{
  "n_layer": 26,
  "d_model": 160,
  "n_head": 5,
  "n_kv_head": 1,
  "head_dim": 32,
  "d_mlp": 448,
  "vocab_size": 1094,
  "activation": "swiglu",
  "norm": "rmsnorm",
  "norm_place": "pre",
  "norm_eps": 1e-05,
  "positions": "rope",
  "rope_base": 16100.0,
  "rope_fraction": 1.0,
  "qk_norm": false,
  "attn_scale": 0.177,
  "bias": "none",
  "tie_embeddings": true,
  "parallel_block": false,
  "init": "uniform",
  "init_std_qkv": 0.04,
  "init_std_o": 0.00555,
  "init_std_up": 0.04,
  "init_std_down": 0.00332,
  "optimizer": "adamw",
  "lr": 0.00276,
  "beta1": 0.9,
  "beta2": 0.95,
  "weight_decay": 0.022,
  "lr_head": 0.00555,
  "warmup_steps": 523,
  "schedule": "wsd",
  "decay_fraction": 0.301,
  "decay_shape": "linear",
  "final_lr_fraction": 0.0,
  "batch_tokens": 32768,
  "seq_len": 256,
  "doc_mask": true,
  "z_loss": 1e-05,
  "train_tokens": 267700000,
  "steps": 8170,
  "dataset": "wikipedia_en"
}
MLP neurons of a small language model. Each row is named by its layer, matrix (gate and up: input weights) and neuron, and shows model dimensions 0-159. Each number is 500 + 25 x the weight over its row's rms, rounded and kept within 0 to 999. Numbers have three digits each. A neuron's up and down rows have the sign that makes its largest values positive.
A block is one neuron, or neurons of one layer that tend to fire together. After each block is what it responds to, as a language model described it from the Wikipedia text at the highest values.

L13.gate195:511479523474525491511452532453528483511522511506503549481503497490466524518509438483507473490463477498505498516473477511532467496446488539528465487512497505502506505516485483509494544469451499483525491551450526465540529531469480463494492453480517474496491514565490465468525515476517564477503534479488470482493502524503459478530523516531511515517522557504505520477538497485514508489525482493501477497455464529506509513528500538485528489489512471514477482491502493515487520539501519
L13.up195:467454479443503506513482487530498498500502503478501462555490513468493501502468497520499509527477512493475557487462476470543522490514500483468546458498473526520473474489526538534507472487515450509491512503506524508519536455517505497503565464515530476531493454492493498479491499520474458481434544566496454494516434499459479525522484481512495515543511516519474526476519518447504490525516520498513523486490515528507495482502490522496522527505489517503487513512529508512506516483499512
Mainly the decimal point in decimal-degree coordinates (151.2222°E) and hemisphere letters; also word-initial letters split off (Victorian F-ootball), table pipes and non-Latin script bytes.

L16.gate24:452510538488509518468495500503469524483535517514553504535518519539529507525521441509478521509441462490534530488504515534523506536502492495494507474512498542533478510511504473490524528479501527517500504517495479507496463516470514481510514522504523479460501500540534478474489465502503532493505458511432480494519520452482472502482518574496485514480522519490500524505475477536499462483508519510477479486447522507515508492432506528460473478501492484481525510456508465473514512475455504
L16.up24:491480508505450494500494494483497510486508484513482485484512543526482495509505531529482481525463527480474489492521545513502497483469504560505531502535477472493482518517511483497468490449488484478520497494465487495488440501512500496508498479501536549500533551506489495498448508467489514494487462442497469534537425512455518508494509479529483474473530519507463545495494492521457512453516517465505494478504517554493479501481494491469476492488504460485496506540501490558454464467480473
L16.gate47:490493519493459484489517513510468481481507523516495494522487482524499441501469482521494493546428557467494470472482541547488509483517498481464489513483512521500533488485526513511525492504512500502524551487461504489520516517501523496517471490560520473474484481527529515505496517490499546501525497463488500494484490503488514514533448504529473469493507533486524512466478437477520472489493550487475454493431524473523487503549530524497509476465539522530508506474517491445509492504514482
L16.up47:482496518498537506493479526503524509449528503461514525506504511458490516514513517476574512498493512450491500451494522516515468511512446515481500486526436478502485496487514512499495524514518480438530484495477522497517480488509526506485555461528516494483503490505530509502501549474437508480558512529508528498544505474491546480506513473466500536506506487480474506520499507509508538475474533494481504541547501498522495486525564512510542507476530474485475502507501503503486463561487488
L16.gate93:488520530496534511545487529518485489552505501530484448520479495538455561481525457510467484454531505498476526502502519515465516522503510491505517507490509490533494506459524520490484510519510508475483471488481539503541550492517503472499481506530482483462546525453521484512484461512488481508523508483492486555518515463496510477481526465501510536469482527533527440486482517489503493495525498476505508495495474506534516534461523493452501445480500504484459485466490511505489434514498540
L16.up93:460492500494473512454524491510570507455472453501491532500478535472504482528482494474528494545468503500509481482464454507528469474515473490514514515536464472514487510521499491495488513480476491481523545533546493456540491493480466523489518498466524522482484505489495525525544520455512524504493492486471536478522512528462527462496495524519501490550503525465493487485490486542507544522512510495500510480511520496500507510548486488493449534502497542450513536514548477497460512451500492
L16.gate105:484505512467478519480474505464478488488485531493464512486526506530502541530447506546490492463451506528507494499495454487484457565517494466498523536550491506485499500531528479518526517519503472509465523508487486491523471489502514493490547555539511450517488475521540475532486492514455501490497467486502498490461462495510466506485478479456491507470514520527535477510510500450528481547539509437510501486494546456478515471530479504534525485501522482502469525490498502505502485479483506
L16.up105:459517473515489500480476540464489518533515464500495498490507439525454490497484494489482482461463485517493453526489512507476476521511471509461449507510487506476535520503496484538514490539491533530525512517470495489519476497463520511489492484486516501505463477514526490512531522499476499483539510494504518504460495515474484551493486502523520515502569524537516506511505548493534515547511458487525517496500494487475485471496481468526550467493494451538457509470539470466512555467525458
L16.gate154:435461536471503463503489482541519502492460522505520541539481468463463484515523502505523474494559528488513538479477494465535525518477479511494494503495476487511493466513505518530494542550524507462478521530504516474473499529490496538530540501502505509512507527486548520505541492526486491504517488471490506517501504497472518473515525491460538457479456490464493419493479476487503483481495491487499487498485490459509506541524525512456517488519473559494480494474464504531485514507467510
L16.up154:451491530546509472484541513530537507480471537517502478494487468461483451573471479552503483469502520506488501485494487504485481484497505522466510499481484465459517503489544547463477533513506522528491521510509532444525511528483507449479473509544531475474510498538513532585508534513513516556498525488533507503518491470490507514513485477536502465552497525478497504478514517485508479538495502491503499479522524503510513493507537474473539508492527503499489498503491514525480521520494516
L16.gate189:506493507510516509462530524521466495502512559444500471490504531541497452528501477541466495525530516491499504489490447484524496504443502525514496513529533514492505510543479457464520480485492475441497526524519523496497541517502521514518470502488511493517459501485478467534492499495471454555518511510469469532507497451451511478531503526505533506509513501502526495486509525484499503475475492494491512466474519504551533466529525500514518508520511514577504488486472498491480459464462524
L16.up189:518492495531495535505478532505505451476524518456493490489507472472503502505494473509486521536520546440479485475521491480495480504465494529531469452515510469505530506517500490456547468477475432469568525519488534504519540507502489508499553527459519475535497520531495478516481506503527460529500499522449508526487481488493534484545495465487537505530511453519488494464511525505502502485478507491484510474520479483518486461514538514490514495508475538523494508488474502501440467520498527
L16.gate197:493467511473505483475488494463513503496487470507486475521529457508468528527465517469498512521494461535503457485500493478466505469483490489480514504505488511529500548515491477542480508547482510533474488536507498474563523502517527479457503550490493478485469486503499508495462534529449516527437540484470516511509508489528520447510518481492494506495475512515532480470492559490534527528493498506505475453492492478484517500523492535556454462542556514508495536487526519502484491475512507
L16.up197:460481476475500516475480525523496500526460478514460495503489515476514486525470495464481486503493485464505484520479500519490442513527517489488498474537519470480498528514553499525506495458456462518467502484496524497573508524534533477495552518549495450521468499550539482561526518485466479496490511484470498532485502514496526514464497504494488488503529518468501539512500560533529491499521494545495531495464459507505505532515521545484534510528494493497540487480520511531520481492517486
L16.gate231:493493513460515504481512474551534504477523508455490533518492478473477533502499501487514509515525502473520527518523523475510460508479505495478477540521491495524501523494519502424473510525473499490500495499492477426498514548483493501503503510507461469490470491535518503509510468520500521488534518478479518536535496517523541501503507482451459477467453522455514516500514518533538514506509540480483512501486450519495531506520550507524511470485455483461488484460554459500457523482459517
L16.up231:475508552501494473477454484506530519466476527497469537521516520481492478497493512500513503495533481509508498483487529498533490504495489493458455496509488511471480492475510511513458479525474520484452492495550497527488489476504410554491497509501505474534535482519521529495455472498509469530486469496478521509522513478458516533513516547509523512457489529444488402478473501497507475489504526524445473499516483499483489510504502484499487499486477499491537478498509477517540506486459529
L16.gate247:474512516484519524488532475533486506524552520456497502531515474523490477530488520511496466540527473494515462465514469452528506508448465463462498500486512477515502476512515472527511515515497534467440532514481489516477501473544510452477490505486483487509485500527519516503505463497445498507530458478453482508540521466465479517499514546519523535464530481498544468500464512504550450528486486491505495538477506491502524500530515496488516504538484507520513469502468463505532513461493504
L16.up247:482495481507486502520456498502498454506546520456522510536501514523467475506459532538484470491494542482523554502505480490536504536535500534486493506505532463540515480477489473520495453492518503507508528480492530518505514459465454528536536567573496517546523501528480520480500483522471502504499514510487528493502464529485476493466517489497546482502538492509502510503515515515474488541506510495507489508535496496465496455502492481465463538552500502488489525492483460511527494493487555
L16.gate272:478504469485515537466488478436518481493520523499501481523503510523525525514505469469514504510516456535507498499522447488494491504475480496520561507510500478510499489503523476517525524521550507560433507530528520539503482505490497525459508492494505519495465499501506492533523531508448513501496555489516503486538494486473459496499497513493461538472495536536513506464517551526534520530501504465485501506515434501510506498492475533519468476497517569478441519480478501490492521495486520
L16.up272:537522475531487471473502491474466487509507467482498487467482461531482509493534505506527510491507536443569515518463518474469517472471522459507498460504518442535503506497482496525460489534514476520514520521492533520490499491508481514475504549528529475511515492477514527510506496521503438496518520458473491504514506497544512553545466536491493515543489519489496532499481536468515514502458522444472491504513493488493481502491501476444505501495478481480494445514490511536452533506506517
L16.gate306:496497534496521454484512492518477538431514520518438538484465522478491502534513492503455503480502483489510512502530488496537499492493464475510523492469486518466481457494491481501536465514483487477494510531459511418489530479488463506459502448491503492521502513513497503474482522455477521507487514538456481494514482518518510492497498484513503489504458536519513473477455449481479480487501532494495514521466463451515529535521516472490518471482541514545491463482488479538512508500478459
L16.up306:469482522541501458461495503465514540461496512520487535496501474514523471523441520505482482494438483480508524490466502488509498512458486483477531506482520518493512458541502498576486521504485483508501506542466530485513500476522540503472544528475499473520509468512512545494471511473504537519526493484474527508505543559523471475496531527510493512539464472525488522525498495500527459521504485528543484537491497465502471499543552482496504488527468497467482480498508484513464478483501495
L16.gate307:479501515530481498473535518497519492530538517512501491478502427512512476553503504491479481475495521497486508490511497479495486516527492494478500474460503507503471474540467491488513480549518530487510479507438488482457481490479524523519502447515525511508490490539507529519504454531459528465504435435493487467504480497490489505564526526493474500490498487465533486515511493468483487504456552535515519473520479529507518541470524494459524502495517519538491556498459508511488484504479484
L16.up307:448488513518502503504532477448511513412498522425552512512524475520479501537509522464474529474511501530539490471495485478519495493485489499511529463488521488536522529451461500514513529558503533515502507525501463469523468502466502494486485466516493509507476527514487471486514511516460518511563500491503527511510553532493513522526526527477475507498492503453544495504534481465531522517489517459536494511494484495510503514503534473485479494477527511483512468499463504512477478495484509
L16.gate358:441478513437453466509515469533484524520508507506543534506454502487510504481513528509547543500493527514487488493522516531541529449452485495496486491511550478489504485486482490518486564487555538462491505500479528494495503492486495497469517488500449501504491468467512504485462469499504460501482465480506469520448521474501509504477451463539507498486500540517487498497472493504500462512494517476478499493512477508506527481493528472503522472500484527484487487444493448489467499483449516
L16.up358:455471457508509483468515482502503497465473483506465535483520504498505471493457526464558482505503504524545501509472488514520479476516527492463473503491497501457477510494509478529507506524543478551475531562535462456500515537546502499456503478476488493518471519479497494533539485496463478488513456478529518503497538557489490523541478470476537507468474480488511513518505521503500523495451502498508465537481513469488512506512497519540547498496513499476527504454460489528497467510529494
L16.gate401:477477501512456471468538479461492522483488491522484510458523480516499511503411511539488532506488544519495535496493459488574526538525510499494529544509535532478489490502497512491455515511523488502444526541511520501496478442486525499440493479503540494503464501528488475482471499511501509500513514520459508527491484490477529490513542508495486495496483496475500514527477489490482468509495493497459479504504480518525498536549497520504506428511478488470514514441486507506476500472519490
L16.up401:479521545450478539522472481490523485488437515551532497492447499496503484517507536439510496431496491545502551453511526510549521507517500530549505489458469501480506472492489497483484485503492489485537516493514463480523470503506511497502527509520512473479520519501542466523525501499476470503494452498470519527559469526516516463526535470493453452484498513501528479549506521478503475493487516515479515498481490476505509508504542510458500493549501483506497505501505527487511492483492512
L16.gate412:504468517486522462509464512461507475480452495498525546519515523504492474508465496532489524462480484519502555553502508454542490472503449496450460520484510516517499496449516504497498521490482532509493480505465541479518485474520446505507461532535490519486488503510525515472527487533488523528529470469510512502493501477473491512529521502470499502501461505481521485458503537438489501508497500494490462484511460479504488448497482472511446436510502525513480484471512491538500525511531468
L16.up412:483479520511489506534523512494520530486477510507493507472460551489458475536493515509513508510511499556491507518504516463505486513505473463529478483519483465495535449484526482476469489517483504486480507514481537460467481539487506448500473456533530498518549477511504498519479470495534493470512518529523515511488493523511513498478554452495441487507445480517480498469527448563495468473533477538489531462512486501479479456485500503497464499494501501456506530511482508485502547493525468
L16.gate416:508514546492480464499521496491475525491480497498492425501535489507520479500493497543516497549485469489525526521488467492488504492499513524493491479510506526485533519506496543493503473472479490511482469505469518501467527452491474477490524488535472492532490442521519508499514500451477466437513507465484444468492499511523492522502578457462479478456484503526495529503462519510507505520514520536514478500481482508498444462532530519484487479527505519477469525517513465517516496486497436
L16.up416:466467520515516497474499493534495503527484472479506460490522523530521504533501473515510494495496446479499462481537488505499491521467503509498496543502507493474510525472545483520529537525472505472499455529511524455540470494535522500497496520529489525491520501456543472523526519474484545532481542474486468545497522492489548492474516520467486518461517504462504515495471515482452557521529478468532504519486514498453492513481444518548527505503521490487454514473526489446514519498507502
Word pieces inside or ending Wikipedia section headings like ==Biography==, ==Results==, ===Current standings===, just before the closing equals signs.

L13.gate150:491475509485461513504500508463504489507509544525515521486510514518505474527497497512477480513518484472507459465493428491501538512513481489505512495559496485477547509444487510499525504500455507555502480567495511498447501496533527511493501492483491499495522483490505490486481455541473528496440511519548490505507497495516535512521516457510508544489486520502528463527486516460539486529492492467473463504494555488499492500501500505535542436476456479503445529495476475481493485476495505
L13.up150:489546538497469537490436467533512467475480462502497516456484506529452513509497468534472511479469501505543549526487497447494472477507516493493494473548465504479511473482481505522508505482453495508510479511516505514510506522517465552497492538521529511492523489509504486529482493532491511455490501509493484522543525502488501497480521517429512480473508504499526499536429539502492483509473480412492490499528476455506522503483502476517496519474492515506480478478521510495459504484519500
Wiki layout tokens: table separator rows and cell pipes, line breaks after article titles and descriptions, and heading pieces such as ward in Awards.

L7.gate265:470558502466508496555513531447502485474495476539501539480457478499486503474459454470499490518476478501492494472508513527513531481511500498515502500530499497524507489495468497513474476550509484447492522506500456445486492574491482511532464492521500507517483510536502470508497479537560465485535491507487517492507493463499544468457486491524515490470527474505491518493501501480508476488522538456471546470488530527497539523456528523516460531513494500491491492483514516495517452515482491
L7.up265:493490474490505514485492501507491508463467520529520514499491493479493528477550545531525490496480498509481508515487519545540515482443492517469500521521490474538469485472489500512505549483517546511498545522499486478502465508490500533519507529449527451472512499478444479491500539521521502547514473515480506522514507483539523475507488485521455513512522567456488476488480507514462489492505442468508527539467533513517498522484499474521497490500505503456531523470510439505452490459494518
L7.gate292:562506488488555550477513475539472561476479518487476518489535485463515512483493476507523519519510515465513514468499499500498507515503465507466516500538480495503466499487516487508503478481531498532487432513496507493514525493502535481500523534473529459528534493504491527457487436509488528481469484505540501475488511513491501504507485467488529510489540503527530508472505494514535523527425527465490529486500504497551476530498533515495470530478550506524452518531504517511496546502507475
L7.up292:408519439507505490439462455465512489528488489452517501505479549482491507511491473485493490519493503510485517529498509514476516517500507516514471516503510523489498461508505496464496521518526476524510469494486451499523521495539527471516481498494496438460496502513450502441493482500455524492519545450463486497509507483483491527465496478482537464490502508456473483524514533476491498451451505479511504515513491469484470477514501490500475497493491507487539505520504502514483433481521489
L7.gate373:503529455504516504476502498521506493517457493468511534490517497465566485474482490502540470540482483497492471500522491525501503515477501491462508512530508482511500481479464515447491495476499528537483523492484481457499444502517511538492510529486523512500527514544495528498533468525516509519512487464477509515487524446508454538488510452539511471502432497475550483502490503504505463502502518507420527536482516500503500514493498505507509521493450531529457502505517512556488499492473451
L7.up373:484521501505524488449500541514515497545477465508487527502506483491520512480498487510510437550482466519512477510502538507503499487478490488518510498521465473553533518480446493463506512483499489541478503499486488464481464499489513522465526515466537492519539507546494559441507467528512489472504476493472530517483530455505506488482473495488514523476497503493544524453505529483485462472506501494475495518491498511529531480513518489515501546479425527521461487536492484536460509499524465
L7.gate374:453539482530513474491487519462514482527498527497506514512515490486493494504520422506484479514451443499493474514511508512507461513459521510472496488487470493488559505463469451487509512489488511547500510485495491461478466473487507456494439492453546517458500467543469545507512513505484467515524484481522505466446487480507495484500466520488503465521520490524532501514530500485505483496512488547484500531489509513505523484487525490498493533490526473561467519520488482504464528518456489
L7.up374:510519489503494464503474508499492483465489467478498492467508451513544482545476528483535475476515499558493519517488516467479482513494504439534477523518467477539512476505509454434472509514495495506477499522492507501472512488512535517481539491525511514525494520554479518520500512503450482505545490514531542518513514489440486514470518473473506453499491510488529473517485521487519506517493470510537494507525513509503524468544544473503558502517478514519485573504499528540524486475518502
Word-internal pieces, mostly "mer" in former, summer, submerged, American, Commerce, plus "follow" in following, "end", and month names after "In".

L16.gate41:503492507476517482486529490509483489494571493528524490474500493502524516468491494440521525518495455485510555518498510507522493486514482529513543475512475501561522547521489512527542532460484535500515483510493453507451510506502507483508531475474479504495507460453530499527493434474480506465496524457474484503503518470468532483463502516454488553502517501502552485497527495489538486511514470493472529524462524518460510475519454497464517504506502500470466482512490501535493499519505532
L16.up41:533462505484501451475474531519457478503515496546468552478464476451521543509541499499543523541505529512515521555475514540487521516493496548534496542515501556516489510466527498461512471466470509513533481528497525471515520507467502482533486475466524484537511522496536515535503487500512500492533494532506493519443500496484480506503531472548512529534492505493491512498544490502461507466523487461495504483453506488518521507538521496516539497477505502493515508479541482499498483468490514
L16.gate113:511515516473491501540518474500477515514501503528472499492497509533487459499464489466521489483514527509475516506519451451551506481518493500491509547491492542478509513508489447494487504544505513473520464493516483487473518503483447493480508517497517548494477550537480496505552463525503474557509532479487524516547494503473503505559545470471507503483449497514457474484495512478472444491502486477500485526465476541503528513517505494523489482512472574499507495509483541504516469511472502
L16.up113:493484505487543488518529530507492483474511517497475523523534483463537520512513485465525494476432495492478442492504545478494537498475515478455455518491512492487488477507503486464506533540427525504498516504482507513526512449511464533517543529501496517484490501526477499502498500493501480488499528445477545534534541472465505509523505553501523513478501488493484516489479476498430444538487493488517503456489486514498483492524506554517498491525500466484505497519513517530539466512478501
L16.gate132:526514493520520512498449513489492492493516479498489500549498475470524533465511497483527523509550487478517500492478475486503478519498488489494502491542468511490488509495488481486496481506462491493496490472476533461476522449459486501482505466531489515459461526521484543469529502497506525444500483505460486501476440457513472500516493456523464499522510496544517478485519464461491454503499549536469487501506505501511488476496540478533463490550500549522517496468548460523487472548473458
L16.up132:496520442519507493500505528503535496527522501478486572546478518546471512501496486512503495552497464527449492523496477504523511485500484469458456448562489501541492510522510493514517477478466511471474524506494506538551489512478519471512501537478522498485499495499474497482508544541539517508522528519531501536466473499497510546509504516527460551514500521525496489467481476488530492520479485514511480504478516477520508469478524456524526495529487495486495487478536469486492462487527446
L16.gate211:523502524495496480483539533487523486506525508452472519470526501485524470520508511496541517550487494502507490509483499449553482509467505490514464529496522538551505486492497426469540541510476518492510479533475544470489520526490462508519506528497500514496471467519518497522478482455502504456548499504477515558514525471507501490570482504497530463527508516505485514503471488502492471506481492472532502532487511526498522516510548474487516484480482473537484464470544472465507482506458484
L16.up211:512508497512526524435535494518496492467576490502497542513526492484542486507482515518512470515481531445510535547502513478474466486523495506492480521517503472477525482483502477502512494472467503457523528514491461524526506504501523486497494544480504508486511485494506545518510451484535482525566525489490533511492527513523512453474491494497517493499510450467503500467514434540520474503519519515500489489518492541504490501533508468523526437475465469490525464498514479493467503464458512
L16.gate230:517526503428502474558469511511481503499465482474472457513487484461518523514498503491550494477486537492468504535487490483486498556450498498507499526503480494476518489467503489513499520516494532507461503510451521485507506471445472455509494457499532490507498500505439493511506505479498538475510494481538526549509463522510497518530545500516548457508437490505497500498486525456482477515491477520493490493513493513486490519522513548528517499526482501520461529507506443526522515503512448
L16.up230:469446506488456462470493505481447533468485504505519487494493506489536532500540510494506466485477536512505531508460515490505536523541512480563455503458534461501484440492527518535466520519533522494504490500485534494511483495493500510467507498499482426502529467503514511521535475485525484498498515488540508494512526470505492505485530468482536496522508494491505478469552536470516515511531460505482542535463538495518512483481512536525506499481472514461475487521552497503497475479529493
L16.gate246:502504474479491463497510473509476504493514512510528508508485448485493581451487449496535517499494484469487522514517511503508558487504445494457539530477460536483471526522519516494494500463537499503495498493476523476490481497510494500485522457500497484488482490507520462493535461497516526459508504504492469517495471509535522522565503475480489468472482481508521501505501507462547521526501484509496521477478508535537480471465490540495513511494511502493504496439568516447481497549483531
L16.up246:465514506513486460511471513494481507470514496489508508465518459498443481523503514489441504485501477527521501514516524548514527514513511511508508517525539514488523498492477483516523501491545502447549500476512495486517535516563498516444455555495497490483533511476488454458498502484492496533490497494450530500555523502526520547542561513483529518456484474453516505538528526530472502497488481472519471509477527455515499512502511498498484521487540499513517498485514477477485489531520524
L16.gate249:454517471489527499463518537528510531519469497519508479461508528513479454501474502505482513495475514504526517505485529516511517481515495491488498489480507482472537529502467485532510512485498541516504507571508470448523489505480476514500516526492525530439516481524519451495483455465464528467508494502496495499483481479486504538479442536515486479523512519462507533464498495449464510491460453497515428515479485478488555474498530477547512481472526497491503500481511484476493468486470481
L16.up249:479513492540553458495489490496476519474476423516524479516506493481487489483514518493469427517534516479489498509521510459510494504461488530478487509494485525479545507534437442522489474521498483519504491482462537514500508508514514422532493509488482533496473524523538513473503453477517489508512496490506521511477474493497478500492527468539505493474488511474488454499539478453468512531487495512472460486476517504537467501464524439496508510546524519520513509487510507510504483511486500
L16.gate293:547488507460512476479463527480511493446513513521502491488488477534442523485479471470489521494447474520518507482520516509536470539467531489479483507475503522513518501517506503484496527468548474488512512486463483454479482555471477503489505478515490507470471483523539488508500473532557521492537512460485506526468514489521507501475476514534457474472504538497476479458519519500517497516514569519511515496425543522498503508514477486516529483523477468523506509481532483523489471516498473
L16.up293:532501513505466473509485504485492510478502512501534514521480491497475481495444500488512419487459519498476477488531513543488528503512530499494479499480523516533508490513484471519502499455505484465509474492505517470469467525499462466482503464523525493520459500526506492494537552501501504525508522456441488496461509504472522497452514501520487503487502532522539481524554493528520520489478520482530526505522476514512504529512481460542532509532549510443518468473550513483456541470486526
L16.gate336:497526483496461492495501556489511493523500526481488479534488484474443484505515513454533481520558506532540466487520498497492542502476493471480484470481493509495531494534518492513506503528499515545475512550496548467498499510470547504479462458522544488473509498518460458541527478536511550477507463462491525511489511450499492532492483521451478526480504517477490491526468463457497489477485458503489509474493520505533499527476469504479540488473462474514487494496511481479520513498481456
L16.up336:513496481545538512465524480496513507502525510485511498471495519517513502541490449481454489488460488487526493501485482524484487443505527488520521514531499547535473496502497501518507516534481505464519488543498516505505546535479477527512485564518493511508507537523516519471533515516539495482506546482485529513491540528501429458483480508535460481494485519518487541453481503527541508510519527506513463468481517572484483483465513520530503484513523500492472531482492534472539512472479508
L16.gate341:520473509456516512544500514517530477479540542490507470488451518493444532501506484422515516494502481483517503511495472520474499473471510498520479500529528495534473500536485477470523526509533526485515500518493487440505518575489526490505496500482503505478536518516519519519488516522520529479538482473502451514542489514546470453465546546498437515488512517541497521504534489477480499525499521511503519497465471501488509480493540499518522490539506514460463476486515499495509489484524485
L16.up341:535514500490487480509479517510544480514509539505524475509510466483484502472475484495533519495562465536511527527521477498496501553487498552525514478484478470526485517547503474500516510507553527513479528513496507524488502543526479516488486496471519507497468491462491520538552468463456506494470517450461542498512457449511494494485472475462495459533512516522472547494525499470526544509511485482504522491487536480494493509530487479496486510476469545512456530507496468514505539495503543
L16.gate348:520519518474485511526488504581512464510530523505491494477474467458468526472492487523462555498535518482510488494483461469514514488503545502521482544503516488533505498494536523491507517536487511549517521520492479486530513529499522508474531497492524515493516543537478469521477477520505485515535484464541465502494496473521552472496498463460473498520545455490490484509517511506461484529469517483469529496491483492485519495464494513560514512492461488487438447514506524489492497532516478
L16.up348:501507535480538497542499515567460499551538488520504500534477458514493468505492502533486533513483507500470490490475498498542463510535527534487473527488523520527519477521514490509473576483491475534505466468475477486471500503518472536429465466507529521468515512549492487465457483465487528453513494536500537475493508490509473485508485501512526466533499515507485527523533516512490487506514483477471504546493505506483534533499493504515496505523514492509465443486524518498500518540523500
L16.gate394:508515475491515460491503513529489487474502502518476528489514454498481494507539461456518485454529490498490480469521496505513473529450469484496471469474523502475465500538477507519526492477468492479486533531482521454463505487493493497519547464498455516527456542551504482480516512477504588464486498466519471522532488485512479461497488510499473495465541530527487476480488440516525489498499530527496487506454434493498469486502511520508495516531524516486507461515503518494500512507486470
L16.up394:513519519505496531536517509515512524508496484490525568530457536488496484498527496505523471554519494497514511517451507486500497504477519476513500467516501540475481520522481488465516491473538494517513467457526511459539542508471527500560498485487512461518494490460472461478482532522563499492500543505522469520495464499543508540509506487522464492506451500513535460532508494491500479496532526531487496505460473522506503473535514542509470512476545470530508500490505520498494500434532504
L16.gate399:496470449534519513510512517530508506531473503541460493494500497506518533496496510512493491504478528504462552512531513486513473482521490476475523460497478510477526497498499505548502527509516568498477488542473561466498498547483506533470501518485504510509483469500518502497464466488490518478520481501485517502506504560533507498491518511490472528482491509484499497478488431468497433558509474496479428473457449516526489479509487525535507474495489519503497527477486503502524492521466447
L16.up399:503498487488498537529477506475491469516497490525523503487520540517524507525473472504518515499479526530510506478510495460464554501502479456541494519510462521453527484508479463492525577503518522514515493534477490481529533452496463507555505511488521580532522481513530470501543553498484514484456476490520489530474502489533477521523505521503494481511512517538491523529497498509433486546505496516490508481526470511495514511484522534512534512527492467521508509520484537473471491468531510
L16.gate403:489508503497524489493505490498459489497452505511514518521509479480516517515483504492497468509455524474497503504455530461464470554534509468461468519505484512524502506511448469450493481498478498510500505518495495451506464506494535506491495482518501494501516530535467511469503461501528531491491490479505542522483464542535469517471486436516488521468471518515497526486456483478476469442535505513447534526472488556542502518554512509527471509484470501474453503490492471530469488483514482
L16.up403:442513512519475499495532510534470514552509448484485515484528521504511446470483476556491496534489450522476474496509492502501500491483539503511508508506548510496522507488495496480485530487533480444505506542486475489501484517498519539506516547505509508514526496494508528477502485538495484526495483485482473485458554499467493578500487491468523537516450482442539488495495503480495497478521513502487501525488506510511491522486509505514507565491438517481447482504484483514461463462501509
L16.gate418:506491492463487504533468517460505511495486464497494504484513479475484500511479455477508524540503533493526515550468501461490532483491470480482441521514484529520498502546553541509498527514496524523497542500487492490486501460485498497476506504482498494473497529451501519489550461498539461511518477480514495512486485502433470508533510508501479492506495491478529503457537511486465430537453524475506531469442454492497500494530517518492527479553455480511493518497504525521489522522480488
L16.up418:511429480528512513540515520502521514468470515516518495494492446498482493521484497466497462531491491499502474446530464476477488548431503514519518525529458489501557455478486481464485486530505549522514476480499461516475473538527493482480452465505510484503510503526483498523495544481488497502497497480521491539498506515529483494503506482529493490468482497553490537454441506489520525495515518529491509475487434503530489533535525517498494503501528512464477527530527481511489507508505508
L16.gate445:463505496475516524509499546508492472507574538519527464475447501490506526485489496451502505480502454502524519485507520537555474494529494527510475558536508507488496533511526528499515533470478489494526524533476502465497509530503478505531554483506511492460478505569538470492489484510502535505522487479469501512502470474527506516490552524493453481501520480499507512530509478498489487479495542471477541505452510521509507498516500479493539530521496474495487509434498482455512522515494477
L16.up445:511499453515593509526539512487511512487457474534479470495490493496528491513484497450542503551508531491506492497476496459492489465472458530463516512547461469552523508523495459491528485510520511481528511526505444505496524501513482468456478509506524493500471505469479524517489513477489487521468516532504513531518525497494491538516509531525525490522482529530478504470506533459483490536493492536520507502489507520482532500484477555533484467485518477493509463498481527534527522528459506
Short header cells in wiki tables, mainly the W wins column and the W in coordinates, plus first pieces of section headings like History and War service.